config.yaml
num_hidden_layers: 14
hidden_size: 704
num_attention_heads: 11
num_key_value_heads: 1
head_dim: 64
intermediate_size: 1856
vocab_size: 32000
hidden_act: "swiglu"
norm: "rmsnorm"
norm_place: "pre"
norm_eps: 1e-06
positions: "rope"
rope_theta: 10000.0
rope_fraction: 0.25
qk_norm: true
attn_scale: 0.132
bias: "none"
tie_word_embeddings: false
parallel_block: false
init: "uniform"
init_std_qkv: 0.0154
init_std_o: 0.0029
init_std_up: 0.0154
init_std_down: 0.0029
init_mimetic: 0.7
optimizer: "adamw"
learning_rate: 0.000873
beta1: 0.95
beta2: 0.98
weight_decay: 0.15
lr_head: 0.00575
warmup_steps: 558
schedule: "wsd"
decay_fraction: 1.0
decay_shape: "linear"
final_lr_fraction: 0.0
batch_tokens: 131072
max_seq_len: 1024
doc_mask: true
z_loss: 1e-05
train_tokens: 1377000000
max_steps: 10506
dataset: "wikipedia_en"
MLP neurons of a small language model. Each row is named by its layer, matrix (gate and up: input weights) and neuron, and shows model dimensions 272-367. Each number is 50 + 15 x the weight over its row's rms, rounded and kept within 0 to 99. A neuron's up and down rows have the sign that makes its largest values positive.
Before each neuron's rows, "fires after" lists the tokens most often just before its 100 highest values on Wikipedia text that the model never trained on. A number after a token or word is its count.

fires after: " |" 35, "|" 6, " December" 5, " November" 5, " re" 4, "-" 4
L7.gate1096:48 69 18 45 33 36 74 58 74 48 33 34 22 32 50 45 60 56 46 58 59 39 43 59 43 42 75 80 59 55 48 25 51 59 27 46 64 52 65 55 70 58 45 66 70 46 43 38 42 57 51 68 75 19 70 64 22 21 57 55 20 44 55 40 43 56 58 35 54 62 47 30 79 30 17 60 59 65 19 44 47 52 37 59 26 53 04 53 41 40 39 10 73 46 31 61
L7.up1096:40 51 20 51 48 49 37 68 58 29 40 48 13 38 18 77 36 42 25 62 75 75 58 42 43 30 71 69 53 58 42 27 47 30 44 43 28 62 62 36 28 35 38 50 71 78 67 63 66 34 25 49 36 44 56 17 37 26 42 49 26 49 50 61 70 51 38 81 56 49 82 68 93 38 51 38 37 78 61 64 42 51 33 72 64 35 42 43 53 57 72 66 46 49 49 53

fires after: " the" 39, " (" 9, "|" 9, " /" 5, "-" 4, " a" 4
L7.gate773:78 32 40 43 57 43 74 53 69 40 41 56 33 36 70 53 57 61 59 42 71 09 41 50 56 58 50 62 30 29 59 62 37 47 39 45 59 52 52 54 34 34 42 19 55 63 61 60 57 50 48 52 62 34 42 73 53 65 48 30 34 40 66 60 61 31 58 43 56 48 18 31 54 62 62 42 61 63 52 49 78 58 45 45 62 31 74 70 56 57 37 25 74 48 42 53
L7.up773:53 57 56 71 71 72 69 67 90 43 43 38 45 39 40 58 44 58 49 72 55 58 60 68 51 77 47 40 46 28 48 56 48 75 60 48 23 58 35 24 52 61 46 57 32 39 40 59 51 55 44 41 44 71 62 35 64 74 40 50 50 79 30 26 34 40 38 67 52 45 54 56 57 42 60 72 31 75 62 61 58 55 44 91 43 43 58 50 51 66 67 48 51 44 60 60

fires after: "\n" 100
L7.gate1606:41 53 61 55 55 69 79 52 40 39 36 67 59 38 46 25 18 63 59 71 54 59 26 63 48 61 49 73 68 35 66 50 45 52 48 62 44 33 61 59 47 41 56 63 52 75 50 49 56 25 40 58 54 50 88 26 00 65 64 39 47 59 63 65 58 65 32 29 44 13 71 40 47 61 32 64 72 45 58 65 45 62 20 73 49 50 73 58 41 48 64 18 43 58 56 39
L7.up1606:61 63 29 53 88 42 54 44 39 50 54 53 64 56 65 70 43 34 09 44 48 55 58 54 45 63 44 49 62 51 39 60 70 32 37 89 47 60 66 56 62 49 51 65 37 56 64 34 38 45 67 40 57 53 56 61 58 80 55 32 36 42 38 33 75 89 22 64 45 27 46 66 50 57 33 41 37 82 42 28 48 18 39 38 45 45 60 56 42 52 37 33 66 43 77 52

fires after: " |" 42, " K" 7, " D" 6
L5.gate666:38 59 65 18 39 47 69 42 55 33 70 30 47 75 43 63 66 20 47 74 56 55 33 49 35 56 40 51 67 57 61 34 50 63 30 45 34 61 51 33 53 07 62 80 46 80 83 61 50 37 20 59 69 28 35 11 24 44 31 43 52 59 46 82 51 34 51 39 70 50 26 52 49 70 72 34 58 36 66 42 77 56 32 37 84 32 54 42 30 57 43 30 62 52 67 73
L5.up666:71 45 69 64 18 63 35 55 68 27 47 58 27 50 48 50 48 52 15 67 47 64 35 55 38 58 15 45 76 00 62 30 56 34 59 55 70 54 52 41 76 49 54 60 40 46 47 32 60 52 31 55 26 45 49 48 35 74 52 54 34 64 38 52 62 49 72 67 36 55 63 70 70 55 52 65 69 59 62 78 45 28 69 45 42 48 33 63 35 50 74 38 58 38 62 62

fires after: "\n" 25, "-" 9, "k" 5, "Personal" 5, " Gold" 5, "Early" 5
L3.gate1600:40 79 49 28 59 77 76 75 33 20 54 29 66 61 32 50 31 54 34 53 60 55 44 64 70 67 60 51 41 45 54 41 28 69 26 74 43 44 39 49 29 60 56 35 56 58 44 33 42 72 50 64 54 72 45 66 44 58 30 82 39 84 39 56 28 67 86 71 63 33 29 26 53 53 43 51 43 65 58 38 55 47 38 65 54 69 82 55 67 61 68 32 42 53 48 36
L3.up1600:35 24 64 56 45 50 50 38 51 42 43 55 56 25 30 54 48 58 21 46 53 56 68 50 74 36 88 64 19 47 69 62 35 37 52 45 47 67 47 69 42 63 50 48 63 49 58 24 24 50 66 57 44 69 19 54 33 52 55 44 60 43 67 66 49 32 28 27 70 38 45 37 57 55 24 62 49 38 82 42 07 55 39 55 50 58 24 56 72 35 57 39 54 56 28 49

fires after: " \"" 24, " (" 22, "-" 18, " " 15, " |" 4
L5.gate1560:54 49 63 27 50 41 32 68 55 54 34 51 48 28 32 54 35 45 38 47 64 50 64 58 80 48 69 48 54 38 54 62 40 75 65 56 56 60 66 81 33 61 35 36 65 88 54 69 55 37 27 52 39 44 57 53 46 50 43 66 73 31 29 46 67 47 50 76 72 42 76 58 47 35 34 31 57 24 44 44 44 62 66 62 59 45 67 72 58 57 45 39 39 58 49 57
L5.up1560:83 47 77 73 30 63 59 55 89 48 39 53 50 44 38 60 37 38 34 42 56 37 41 46 60 33 49 54 82 45 44 58 54 39 66 35 57 47 31 89 67 68 58 47 57 76 38 43 65 37 86 44 55 56 54 48 49 36 35 35 44 61 19 47 25 56 42 37 66 32 64 51 42 28 72 65 69 12 48 64 85 61 54 69 57 44 45 55 70 66 40 44 61 53 54 70

fires after: " in" 24, " a" 13, "-" 8, " the" 6, " York" 5
L7.gate1383:28 47 31 43 41 81 17 31 65 53 59 64 61 41 46 56 54 77 27 68 41 36 36 44 54 51 35 30 65 51 46 61 43 37 61 71 65 41 33 56 69 43 61 27 28 58 49 37 34 37 39 73 74 68 85 48 56 44 88 51 79 40 57 45 55 53 52 26 65 55 45 64 52 67 45 48 60 41 78 48 51 44 51 28 38 48 43 60 73 43 62 51 37 62 56 79
L7.up1383:23 38 52 65 40 52 20 40 34 62 70 88 35 57 57 24 62 43 22 50 39 69 15 69 41 47 28 26 34 44 39 59 65 46 56 33 65 43 48 56 47 40 32 49 54 29 46 63 53 66 17 64 28 82 65 61 53 57 46 34 36 40 60 32 56 45 39 53 52 62 31 70 34 25 48 77 69 39 57 29 30 39 70 44 31 57 30 32 42 65 70 49 56 52 55 30

fires after: " was" 33, " is" 13, " be" 10, " been" 5, " were" 4
L7.gate1635:62 54 30 58 61 86 76 50 67 35 65 28 35 36 68 29 30 25 59 43 65 57 60 47 50 36 42 73 75 44 44 76 45 71 56 64 49 73 51 32 59 27 46 63 60 76 66 77 55 18 34 55 41 18 65 33 51 60 43 39 69 57 41 36 33 47 42 64 50 54 45 17 51 43 53 54 79 72 68 62 56 34 19 42 51 50 39 36 34 31 66 37 57 68 89 57
L7.up1635:66 58 44 54 47 57 59 49 45 60 74 41 64 60 44 45 41 52 46 57 26 57 39 57 36 65 30 30 50 75 64 41 36 84 37 54 47 46 65 56 56 38 42 65 50 62 58 36 26 57 55 62 37 41 48 49 72 69 68 27 56 34 41 37 42 73 44 52 24 30 44 58 37 79 53 34 46 88 39 37 77 38 54 80 36 46 59 51 44 70 81 52 50 38 53 58

fires after: " the" 52, " in" 10, " Billboard" 6
L7.gate214:70 19 33 53 46 45 39 66 63 36 40 54 62 40 19 63 48 45 52 80 28 29 30 64 67 45 60 60 54 37 47 55 39 24 68 75 59 57 30 46 51 43 67 49 48 54 46 79 46 13 52 64 63 55 58 45 38 75 72 62 41 17 54 72 41 38 51 39 68 60 76 89 57 59 53 69 67 43 36 45 54 35 50 73 22 31 64 47 45 68 70 49 48 67 51 42
L7.up214:51 53 38 47 52 49 50 54 64 43 71 39 43 28 61 41 60 59 52 67 66 50 35 62 38 28 45 47 22 49 23 42 69 95 25 25 47 42 43 36 52 53 42 65 59 71 54 55 55 58 60 41 15 38 69 54 41 45 57 60 52 39 55 70 55 53 64 51 29 49 53 57 47 17 54 45 27 74 71 66 38 93 40 55 31 42 52 24 74 83 65 43 67 71 50 26

fires after: " (" 33, " " 21, " \"" 17, "\n" 8
L5.gate1231:72 71 35 46 33 82 44 74 66 31 75 54 41 47 49 40 27 55 54 51 72 53 47 41 41 35 42 37 46 75 31 38 51 68 62 57 56 48 50 50 55 51 52 79 67 36 52 58 26 47 46 43 46 70 45 25 51 40 36 53 58 70 51 54 46 63 27 58 71 36 49 66 36 30 40 18 51 63 82 60 38 34 62 24 31 63 62 52 51 56 68 54 53 63 55 70
L5.up1231:27 81 62 31 64 34 76 57 61 27 53 20 22 74 55 35 59 41 08 56 37 48 40 55 33 40 31 38 43 60 24 48 34 49 42 48 58 51 27 45 27 68 71 76 64 26 62 47 52 48 49 60 55 62 50 51 56 71 67 66 71 67 61 54 46 15 55 49 75 54 49 64 47 36 37 62 31 34 60 48 41 69 53 39 56 81 50 54 43 59 47 70 64 59 46 64

fires after: "-" 32, " the" 15, "–" 5
L7.gate1192:40 39 50 61 48 29 19 57 43 39 48 38 22 57 61 54 79 53 72 41 25 34 55 37 54 58 78 34 40 59 90 50 49 52 46 54 82 22 65 42 53 43 41 20 49 44 62 61 36 30 44 62 58 52 46 69 23 70 52 45 22 12 60 43 55 50 68 57 47 62 42 62 63 74 59 41 65 51 54 44 41 51 47 51 51 31 40 44 56 41 75 63 36 56 28 69
L7.up1192:58 50 57 23 52 57 59 67 40 50 72 59 48 27 62 42 53 31 56 60 55 57 41 68 19 38 58 64 57 45 42 49 47 82 42 48 70 39 45 45 81 42 32 41 68 62 50 43 28 57 37 47 31 59 61 35 48 55 60 30 43 63 52 21 42 22 43 49 50 62 55 31 22 45 50 78 22 36 64 55 24 71 52 76 29 44 51 49 46 52 40 54 79 65 54 43

fires after: " \"" 24, " (" 19, " " 11, "-" 8, "\n" 8
L5.gate1044:65 47 30 38 33 46 66 56 66 38 59 55 38 27 34 57 25 31 54 66 59 32 27 54 53 74 45 40 66 64 29 48 50 61 59 56 69 39 46 43 25 49 53 42 50 84 49 90 29 41 45 32 73 63 45 07 69 45 12 52 65 39 34 48 48 44 39 49 57 43 49 64 48 36 20 28 73 54 50 33 36 42 30 37 33 54 42 57 67 43 56 54 46 37 56 66
L5.up1044:32 46 42 31 60 53 60 55 55 42 67 50 64 50 72 54 57 38 55 43 62 58 39 67 52 66 53 61 48 43 51 50 43 43 35 76 57 28 38 25 81 58 49 48 65 32 50 51 44 49 67 28 34 33 42 27 56 68 85 72 56 67 57 52 47 50 66 43 48 49 60 50 38 37 43 46 60 39 70 24 43 71 61 44 46 63 42 46 50 50 58 41 57 61 69 39

fires after: " in" 14, "In" 12, "-" 9, " In" 7, " August" 5, " March" 5
L7.gate1304:66 50 70 66 42 56 66 49 48 59 53 59 58 16 27 65 42 37 29 38 55 37 29 43 49 50 58 58 42 36 61 65 46 39 81 61 71 48 62 80 38 32 51 34 38 72 59 55 52 68 42 65 58 47 37 37 65 57 42 46 61 53 68 52 64 78 34 54 48 86 78 46 60 45 61 53 41 67 29 50 49 31 41 62 57 82 45 58 52 65 20 55 43 62 33 42
L7.up1304:35 25 49 46 50 52 58 45 56 26 42 65 68 49 53 42 73 37 45 11 52 52 39 73 38 71 49 50 63 84 33 41 63 48 48 46 39 54 44 73 47 37 50 72 65 79 43 81 54 41 43 77 67 73 64 71 40 59 44 52 46 45 50 38 29 38 55 74 61 50 69 56 30 12 60 38 58 42 40 53 35 42 72 73 44 52 37 32 24 34 59 36 56 66 57 79

fires after: "\n" 46, " on" 6, " |" 4
L7.gate947:43 65 55 58 66 56 49 41 56 63 52 60 64 54 39 59 32 57 34 41 59 54 67 50 45 31 02 40 49 38 77 51 44 48 70 67 62 25 50 97 45 76 56 53 29 66 49 51 48 58 50 21 51 36 60 50 67 50 54 91 50 41 50 55 77 44 63 45 47 32 45 50 56 62 69 42 43 57 60 48 59 60 57 50 32 38 55 68 68 37 57 39 38 63 40 42
L7.up947:25 56 58 63 54 31 58 54 54 48 48 33 35 50 38 48 44 45 42 46 49 50 78 44 31 55 32 47 56 41 80 69 51 49 45 44 60 49 34 66 75 46 49 45 21 93 63 41 38 47 57 23 37 35 36 77 36 36 26 61 63 57 39 70 56 42 62 47 62 48 40 52 36 56 60 57 53 46 49 35 54 43 47 50 27 37 32 29 53 59 41 47 66 51 30 49

fires after: "\n" 40, " " 7, "-" 5, " \"" 5, "    " 4, "S" 4
L5.gate1338:40 66 23 39 40 75 32 65 57 33 34 35 55 43 36 48 30 31 54 50 51 60 59 54 45 42 48 51 50 47 24 20 88 36 72 80 29 60 15 60 47 38 52 54 25 35 76 62 53 45 61 47 44 68 49 69 53 51 68 67 73 35 49 51 51 53 55 37 62 35 63 58 30 48 53 48 68 44 53 33 48 53 48 55 47 82 34 50 44 64 24 49 63 64 64 60
L5.up1338:67 67 39 72 54 46 60 61 50 45 30 52 39 40 66 48 40 27 54 46 50 55 54 09 57 66 65 48 77 42 47 54 38 69 37 48 31 49 45 55 38 87 43 00 48 27 41 72 50 48 60 50 48 62 70 57 17 70 74 34 77 47 10 46 56 42 77 41 34 27 67 76 40 29 42 42 31 55 43 40 34 53 28 53 16 49 36 61 67 44 25 46 35 38 58 43

fires after: " |" 61, ";" 11
L5.gate500:49 62 40 33 57 43 61 59 43 24 52 72 33 64 41 39 53 33 53 70 61 49 38 34 60 50 45 32 10 54 62 44 62 82 35 52 38 56 54 29 48 23 44 53 25 67 75 39 43 41 40 60 53 22 35 41 25 44 42 62 25 65 57 71 32 53 14 38 42 21 74 32 42 37 54 52 29 44 32 41 58 60 45 37 49 70 50 40 54 87 59 26 28 53 35 45
L5.up500:57 60 36 93 30 52 35 48 92 36 38 35 50 51 35 45 43 63 49 60 44 49 61 52 35 35 74 32 39 56 34 65 52 55 39 52 32 28 66 56 79 72 39 53 39 69 44 60 53 33 22 67 46 46 56 55 51 59 51 60 61 63 34 63 45 48 41 36 43 42 73 57 56 49 25 78 57 15 36 86 40 62 50 54 49 65 38 42 25 43 50 35 87 66 88 46

fires after: " |" 30, " No" 9, " Stadium" 7, " State" 5, " UTC" 5
L7.gate554:49 64 50 44 34 45 69 73 54 63 54 44 68 50 53 40 51 48 46 53 60 34 44 72 55 49 35 49 52 40 53 18 84 71 57 59 46 57 64 46 46 50 66 65 54 52 59 67 43 60 40 29 47 24 46 78 55 55 31 66 42 38 48 55 59 64 59 65 22 49 60 39 30 38 53 39 45 45 11 40 57 67 57 75 76 45 41 58 52 60 81 37 37 46 29 68
L7.up554:61 57 43 64 56 72 49 42 35 35 48 51 19 35 56 27 32 46 27 56 48 32 36 40 77 68 62 14 28 39 60 63 51 58 69 35 56 27 53 75 45 59 29 67 39 58 57 83 63 33 52 28 22 57 83 33 42 66 60 42 56 68 48 21 53 26 49 46 52 46 58 60 56 84 42 57 74 51 38 42 49 34 32 42 30 57 66 34 36 28 64 41 51 53 66 57

fires after: " in" 28, "\n" 27, " In" 13
L7.gate967:47 60 55 63 36 53 45 60 39 61 44 56 21 63 38 62 55 42 49 40 63 53 44 29 16 44 73 32 56 32 46 30 51 40 75 26 48 45 68 70 44 28 59 57 36 50 35 57 51 48 36 49 78 54 42 49 37 68 54 46 35 42 58 46 43 55 46 47 78 67 51 52 51 56 49 40 58 56 67 56 35 44 72 78 48 69 45 69 42 48 24 31 49 65 74 65
L7.up967:29 43 56 57 50 54 87 66 42 50 39 32 80 23 41 46 49 46 24 48 28 41 56 73 28 50 41 58 62 50 37 54 60 70 44 47 34 44 77 48 46 34 61 32 46 45 58 59 54 54 24 60 63 41 57 42 50 51 58 88 60 40 58 74 59 50 66 56 61 60 46 55 22 53 30 44 19 43 67 57 71 59 38 61 41 58 59 49 43 70 30 49 64 59 35 74

fires after: "\n" 73, " " 6
L5.gate1164:41 47 63 25 35 57 74 58 73 36 51 63 61 00 21 11 32 38 37 71 69 55 67 43 57 59 49 48 71 59 30 52 46 62 65 68 41 31 40 61 81 58 52 68 56 61 61 40 65 37 18 16 43 47 64 37 39 56 51 49 35 53 39 52 48 64 45 47 48 34 55 56 50 07 31 53 55 53 39 54 63 48 21 62 59 47 64 71 62 47 42 32 34 49 52 20
L5.up1164:63 72 51 38 44 35 62 50 49 51 36 64 22 44 44 81 62 27 31 24 58 41 63 66 51 40 45 53 51 56 42 39 45 63 67 73 45 42 44 59 54 40 57 41 37 78 71 47 54 74 50 55 33 34 57 71 46 46 39 57 63 66 38 57 77 57 75 42 58 43 56 59 55 29 34 47 36 37 50 71 44 64 47 91 73 46 46 41 43 54 46 48 31 69 32 52

fires after: "\n" 30, " (" 19, " |" 9, " \"" 7, " [" 4
L7.gate385:67 44 46 34 53 55 59 41 37 46 56 60 68 49 27 50 55 58 54 72 48 27 07 27 48 74 55 59 56 57 42 68 38 78 53 45 62 42 36 71 50 52 19 46 38 79 52 68 20 61 45 32 71 36 21 44 49 47 65 55 56 48 64 45 60 28 67 50 77 60 64 16 48 30 37 66 47 25 51 54 32 54 47 55 61 32 51 47 31 68 66 40 43 39 62 79
L7.up385:65 42 28 43 54 46 40 64 45 33 49 52 65 66 44 72 28 34 54 66 81 58 42 52 71 33 36 49 30 68 38 27 33 61 52 51 66 39 44 57 53 66 46 54 39 48 72 67 50 68 65 31 57 55 48 43 56 28 25 43 36 64 56 76 43 65 58 27 46 47 65 46 30 34 56 62 47 52 32 67 31 62 41 59 68 11 47 77 61 47 55 49 86 48 45 44

fires after: " the" 21, " in" 14, " Los" 10, " of" 8, " de" 4
L3.gate1103:44 26 40 40 61 73 34 39 53 53 50 37 43 32 68 29 83 50 35 43 66 42 30 43 56 71 33 63 53 47 14 43 66 28 65 66 63 35 48 83 60 19 39 72 44 59 67 52 20 70 62 55 75 30 57 66 70 36 80 78 35 42 32 31 42 62 54 72 77 55 46 54 52 60 39 78 77 60 58 59 70 45 42 44 38 56 39 50 67 32 44 59 64 41 87 35
L3.up1103:82 39 42 50 46 68 47 32 46 45 48 55 55 57 63 31 69 50 35 56 27 50 40 26 42 64 43 49 48 26 41 59 80 54 37 78 64 53 51 57 48 73 35 53 37 28 60 33 38 65 45 46 22 68 68 38 31 62 41 83 44 49 39 63 65 59 34 76 42 46 46 82 60 71 29 38 70 40 61 50 46 64 47 62 39 18 77 57 74 42 43 50 72 52 37 37

fires after: "\n" 35, "===" 21, "|" 10
L5.gate877:55 38 56 62 26 90 46 45 64 43 56 54 38 32 70 36 23 36 52 49 92 63 79 53 56 28 44 38 40 65 36 73 20 57 61 71 41 64 65 63 33 56 66 64 72 66 57 47 41 22 34 38 28 67 32 71 36 51 35 23 56 45 74 28 65 67 43 49 65 45 23 40 46 30 35 26 38 57 31 65 38 41 62 30 58 44 44 72 71 66 44 22 49 24 47 39
L5.up877:40 63 16 54 66 50 65 38 46 56 25 95 06 43 54 65 55 68 64 56 41 31 47 62 64 67 41 57 31 46 32 34 37 51 57 49 67 47 44 69 66 58 46 59 62 76 40 44 55 40 55 75 28 33 50 55 31 73 37 47 51 61 50 27 58 42 35 26 64 52 72 22 56 66 55 67 54 44 33 55 37 63 70 54 25 37 58 76 36 30 68 43 55 63 70 61

fires after: "\n" 66, " |" 11
L3.gate929:33 86 40 43 71 74 51 66 52 50 59 51 57 15 37 46 67 65 42 84 52 57 28 68 94 48 31 76 41 26 51 35 60 65 37 70 21 31 53 80 46 51 76 78 34 27 62 75 44 27 48 44 33 43 63 62 48 61 56 46 44 72 44 20 74 53 58 60 36 28 57 43 59 48 19 45 60 27 40 56 41 46 52 82 13 62 61 46 23 56 53 38 65 57 57 45
L3.up929:42 37 66 94 63 78 72 54 56 65 51 71 22 36 48 45 43 40 63 56 31 36 28 61 47 69 62 41 63 45 58 34 57 46 48 33 50 66 54 58 36 50 57 50 36 45 37 53 57 42 48 46 54 54 30 77 16 67 74 11 39 32 20 14 64 40 66 41 50 58 38 57 59 67 69 54 66 43 63 69 34 63 54 50 48 81 45 62 67 55 62 46 41 46 72 59

fires after: " is" 24, " was" 21, " were" 10, " be" 8, " are" 7
L7.gate231:43 65 28 56 36 52 28 66 52 54 66 36 47 44 27 47 40 40 58 56 87 76 34 53 23 38 53 43 62 40 55 50 70 58 44 83 18 69 55 75 56 44 75 52 77 33 54 43 69 81 48 73 59 38 47 48 49 56 56 15 48 65 33 37 34 47 41 49 27 50 46 33 35 51 28 30 22 55 64 89 66 35 64 67 77 23 72 36 36 18 68 39 63 55 65 27
L7.up231:65 30 41 43 71 56 41 69 51 79 73 48 59 42 52 50 11 38 46 28 43 31 45 57 63 55 61 44 68 71 52 52 46 42 37 66 00 65 54 69 62 30 52 50 52 51 49 56 55 50 52 39 54 49 52 65 29 56 58 45 52 71 56 48 33 47 52 60 47 38 37 15 39 71 56 63 67 43 65 37 43 53 32 66 75 50 54 29 39 50 69 27 62 55 70 40

fires after: " the" 19, " in" 18, " his" 11, "s" 8, " on" 7, " its" 4
L7.gate1536:43 69 47 50 34 46 52 75 63 75 42 49 70 71 85 58 41 33 36 73 35 36 20 34 67 55 51 40 70 45 53 34 64 75 49 72 45 33 67 25 51 79 42 50 36 54 53 60 46 31 44 54 59 29 56 31 49 53 78 65 59 51 49 35 52 64 62 46 70 35 32 83 40 50 48 46 62 68 53 49 67 55 45 43 34 32 41 46 70 51 39 47 39 25 54 36
L7.up1536:34 63 41 84 64 72 42 37 42 41 25 47 43 31 31 31 36 51 57 60 46 45 60 50 38 52 38 59 46 46 35 33 46 39 76 45 63 44 45 62 61 79 65 33 47 50 48 69 25 31 20 27 45 76 46 66 17 72 27 62 55 50 61 72 40 31 63 34 53 47 44 23 45 51 58 50 76 52 43 33 67 33 47 64 79 29 45 51 47 73 28 48 25 59 62 53

fires after: "\n" 35, "N" 14, "St" 4, "V" 4, "D" 4
L5.gate1118:38 24 55 76 27 55 99 61 53 78 57 55 57 37 47 56 56 56 44 67 49 47 37 47 35 31 44 67 65 61 53 52 53 62 66 32 40 46 38 64 63 19 57 37 28 38 53 44 26 29 45 55 54 58 52 31 44 72 44 48 49 70 24 66 63 62 62 22 47 68 63 38 58 54 49 66 43 43 48 52 21 47 51 39 84 54 51 18 69 68 32 42 49 57 82 43
L5.up1118:35 56 43 42 52 37 37 59 49 64 57 45 61 29 60 49 48 47 79 58 62 64 19 67 67 60 49 64 52 52 46 70 46 47 76 64 50 35 26 48 39 34 63 59 29 54 54 55 51 78 48 49 29 60 51 34 64 65 65 46 77 45 31 71 42 95 27 48 57 49 53 74 73 58 12 64 45 30 65 69 19 30 51 29 41 62 36 45 53 61 54 43 45 53 51 54

fires after: "|" 23, "\n" 22, " (" 10, " |" 10
L5.gate1666:57 50 59 46 61 54 54 83 14 39 46 51 66 63 50 14 57 34 61 76 54 21 50 36 70 40 30 59 57 43 64 25 86 55 62 45 45 23 44 37 49 60 52 40 45 47 54 57 68 52 68 52 71 69 38 51 52 52 52 52 36 32 68 55 59 27 30 35 72 73 50 61 37 44 08 86 58 74 68 40 71 71 54 52 22 74 61 23 40 17 48 43 41 71 45 61
L5.up1666:39 71 50 40 58 50 39 53 38 37 39 14 26 46 37 50 51 63 61 72 38 46 46 59 38 49 47 59 63 57 58 58 41 62 51 35 54 50 79 69 48 52 41 63 51 71 54 78 67 24 55 59 47 42 41 62 28 34 23 44 36 48 70 81 75 44 64 68 31 47 35 50 52 27 59 79 20 90 47 58 86 55 69 30 59 61 55 35 59 57 58 49 50 61 35 42

fires after: " " 15, " \"" 14, "-" 14, " (" 11, " [" 5, "." 5
L5.gate325:65 48 56 16 54 64 50 43 43 29 22 30 74 66 53 54 30 49 57 42 25 56 35 20 72 55 47 33 40 50 30 45 41 55 69 64 36 81 50 77 33 72 44 92 59 33 60 64 42 41 45 40 57 56 41 52 45 60 44 33 72 63 62 54 59 63 56 66 66 71 44 40 37 39 40 67 47 58 60 50 27 45 54 57 25 44 76 68 36 66 49 61 67 43 53 47
L5.up325:42 55 39 38 13 36 61 52 44 79 55 57 41 51 50 40 48 39 66 52 56 57 80 60 74 39 30 81 69 22 39 36 36 41 64 60 38 29 32 30 64 63 53 72 53 74 45 77 59 36 29 45 48 52 41 45 47 28 53 55 41 53 47 60 55 32 31 55 61 68 33 31 64 63 57 16 57 43 50 59 53 54 25 46 37 64 23 65 56 41 51 30 74 61 24 31

fires after: "\n" 22, "|" 19, " |" 6, " the" 5, " November" 5, " January" 5
L3.gate1300:40 41 59 34 58 41 50 48 46 71 45 56 46 21 20 32 46 52 42 42 59 43 35 74 82 58 44 60 33 47 57 42 43 62 33 45 74 24 56 54 62 39 51 42 36 55 56 32 52 45 38 72 58 27 50 51 29 41 71 49 40 60 66 25 47 83 51 63 65 15 59 58 48 27 53 59 59 38 40 40 51 57 45 27 60 49 45 49 81 35 66 45 50 43 33 72
L3.up1300:25 47 11 65 54 45 72 48 56 40 26 46 26 45 52 34 60 81 58 64 64 66 37 53 44 48 52 57 89 54 59 18 77 20 71 42 40 76 53 81 50 78 47 66 56 48 50 55 59 50 47 33 37 34 53 45 56 99 63 83 50 59 52 41 40 47 61 39 40 72 46 31 51 47 45 64 68 34 57 32 57 47 59 51 58 38 56 48 43 51 62 29 57 52 75 40

fires after: "\n" 24, " (" 18, " \"" 15, "/" 4
L5.gate710:59 46 42 55 17 73 39 30 54 28 53 55 50 54 29 34 57 20 61 61 74 70 62 63 42 51 61 56 49 43 28 69 25 33 59 57 60 41 22 83 43 49 58 27 47 59 54 39 36 46 38 40 68 78 33 51 65 47 42 36 73 35 34 39 85 39 48 51 67 45 69 47 24 47 28 61 60 16 61 54 23 54 34 49 44 35 56 82 46 45 52 45 68 35 64 50
L5.up710:25 36 70 56 56 25 31 35 45 65 68 44 45 51 47 49 63 47 50 60 42 55 40 51 53 59 47 67 58 68 50 48 21 52 67 72 48 76 38 70 50 59 46 47 37 37 50 39 48 66 76 23 44 55 77 59 63 68 69 68 47 41 17 47 53 40 37 41 66 50 54 52 49 40 64 41 37 33 25 28 29 58 44 29 66 53 66 55 61 54 61 51 60 56 27 43

fires after: "===" 40, "==" 34, "\n" 8, " |" 5, "-" 4
L7.gate1498:57 46 27 21 54 76 39 45 39 54 49 61 32 40 46 56 39 38 55 60 44 55 38 35 55 59 56 49 50 36 16 13 57 56 65 57 54 33 55 52 24 46 53 59 53 52 71 37 49 51 27 36 64 30 53 15 32 68 45 40 66 50 78 54 32 54 60 60 70 40 47 60 68 20 21 36 52 62 57 63 33 62 34 73 65 50 30 68 51 46 60 55 56 42 71 59
L7.up1498:18 38 77 47 62 47 40 37 49 60 53 39 40 19 48 25 36 55 52 55 43 51 50 76 64 15 60 59 36 42 50 15 43 48 27 64 61 61 53 52 91 63 50 52 48 48 62 77 41 54 43 50 59 68 60 39 43 58 31 26 26 37 60 70 70 33 37 51 39 54 56 70 86 44 36 75 59 50 43 34 69 52 46 55 60 43 51 54 45 27 54 27 51 63 53 72

fires after: "\n" 78, " K" 5
L5.gate354:60 59 27 44 67 83 62 62 58 51 65 48 41 44 56 66 35 50 56 50 40 48 34 48 34 41 42 61 51 47 49 37 38 72 39 58 45 68 39 68 66 62 42 40 49 43 37 46 38 49 20 58 79 70 47 49 39 51 32 75 67 83 62 61 42 79 33 64 46 41 43 24 35 74 74 42 41 73 49 36 43 33 31 41 32 36 45 30 52 45 54 55 46 55 46 50
L5.up354:60 40 46 34 41 61 60 60 39 39 74 52 50 44 41 46 62 49 57 31 77 63 41 65 82 41 27 66 69 31 71 81 30 45 54 69 38 50 37 26 97 59 56 57 25 09 48 37 78 62 80 57 43 56 32 71 49 53 67 75 43 52 45 31 65 55 47 43 49 29 42 40 50 60 51 37 59 38 72 69 51 32 50 59 53 59 19 49 35 66 53 38 40 14 45 48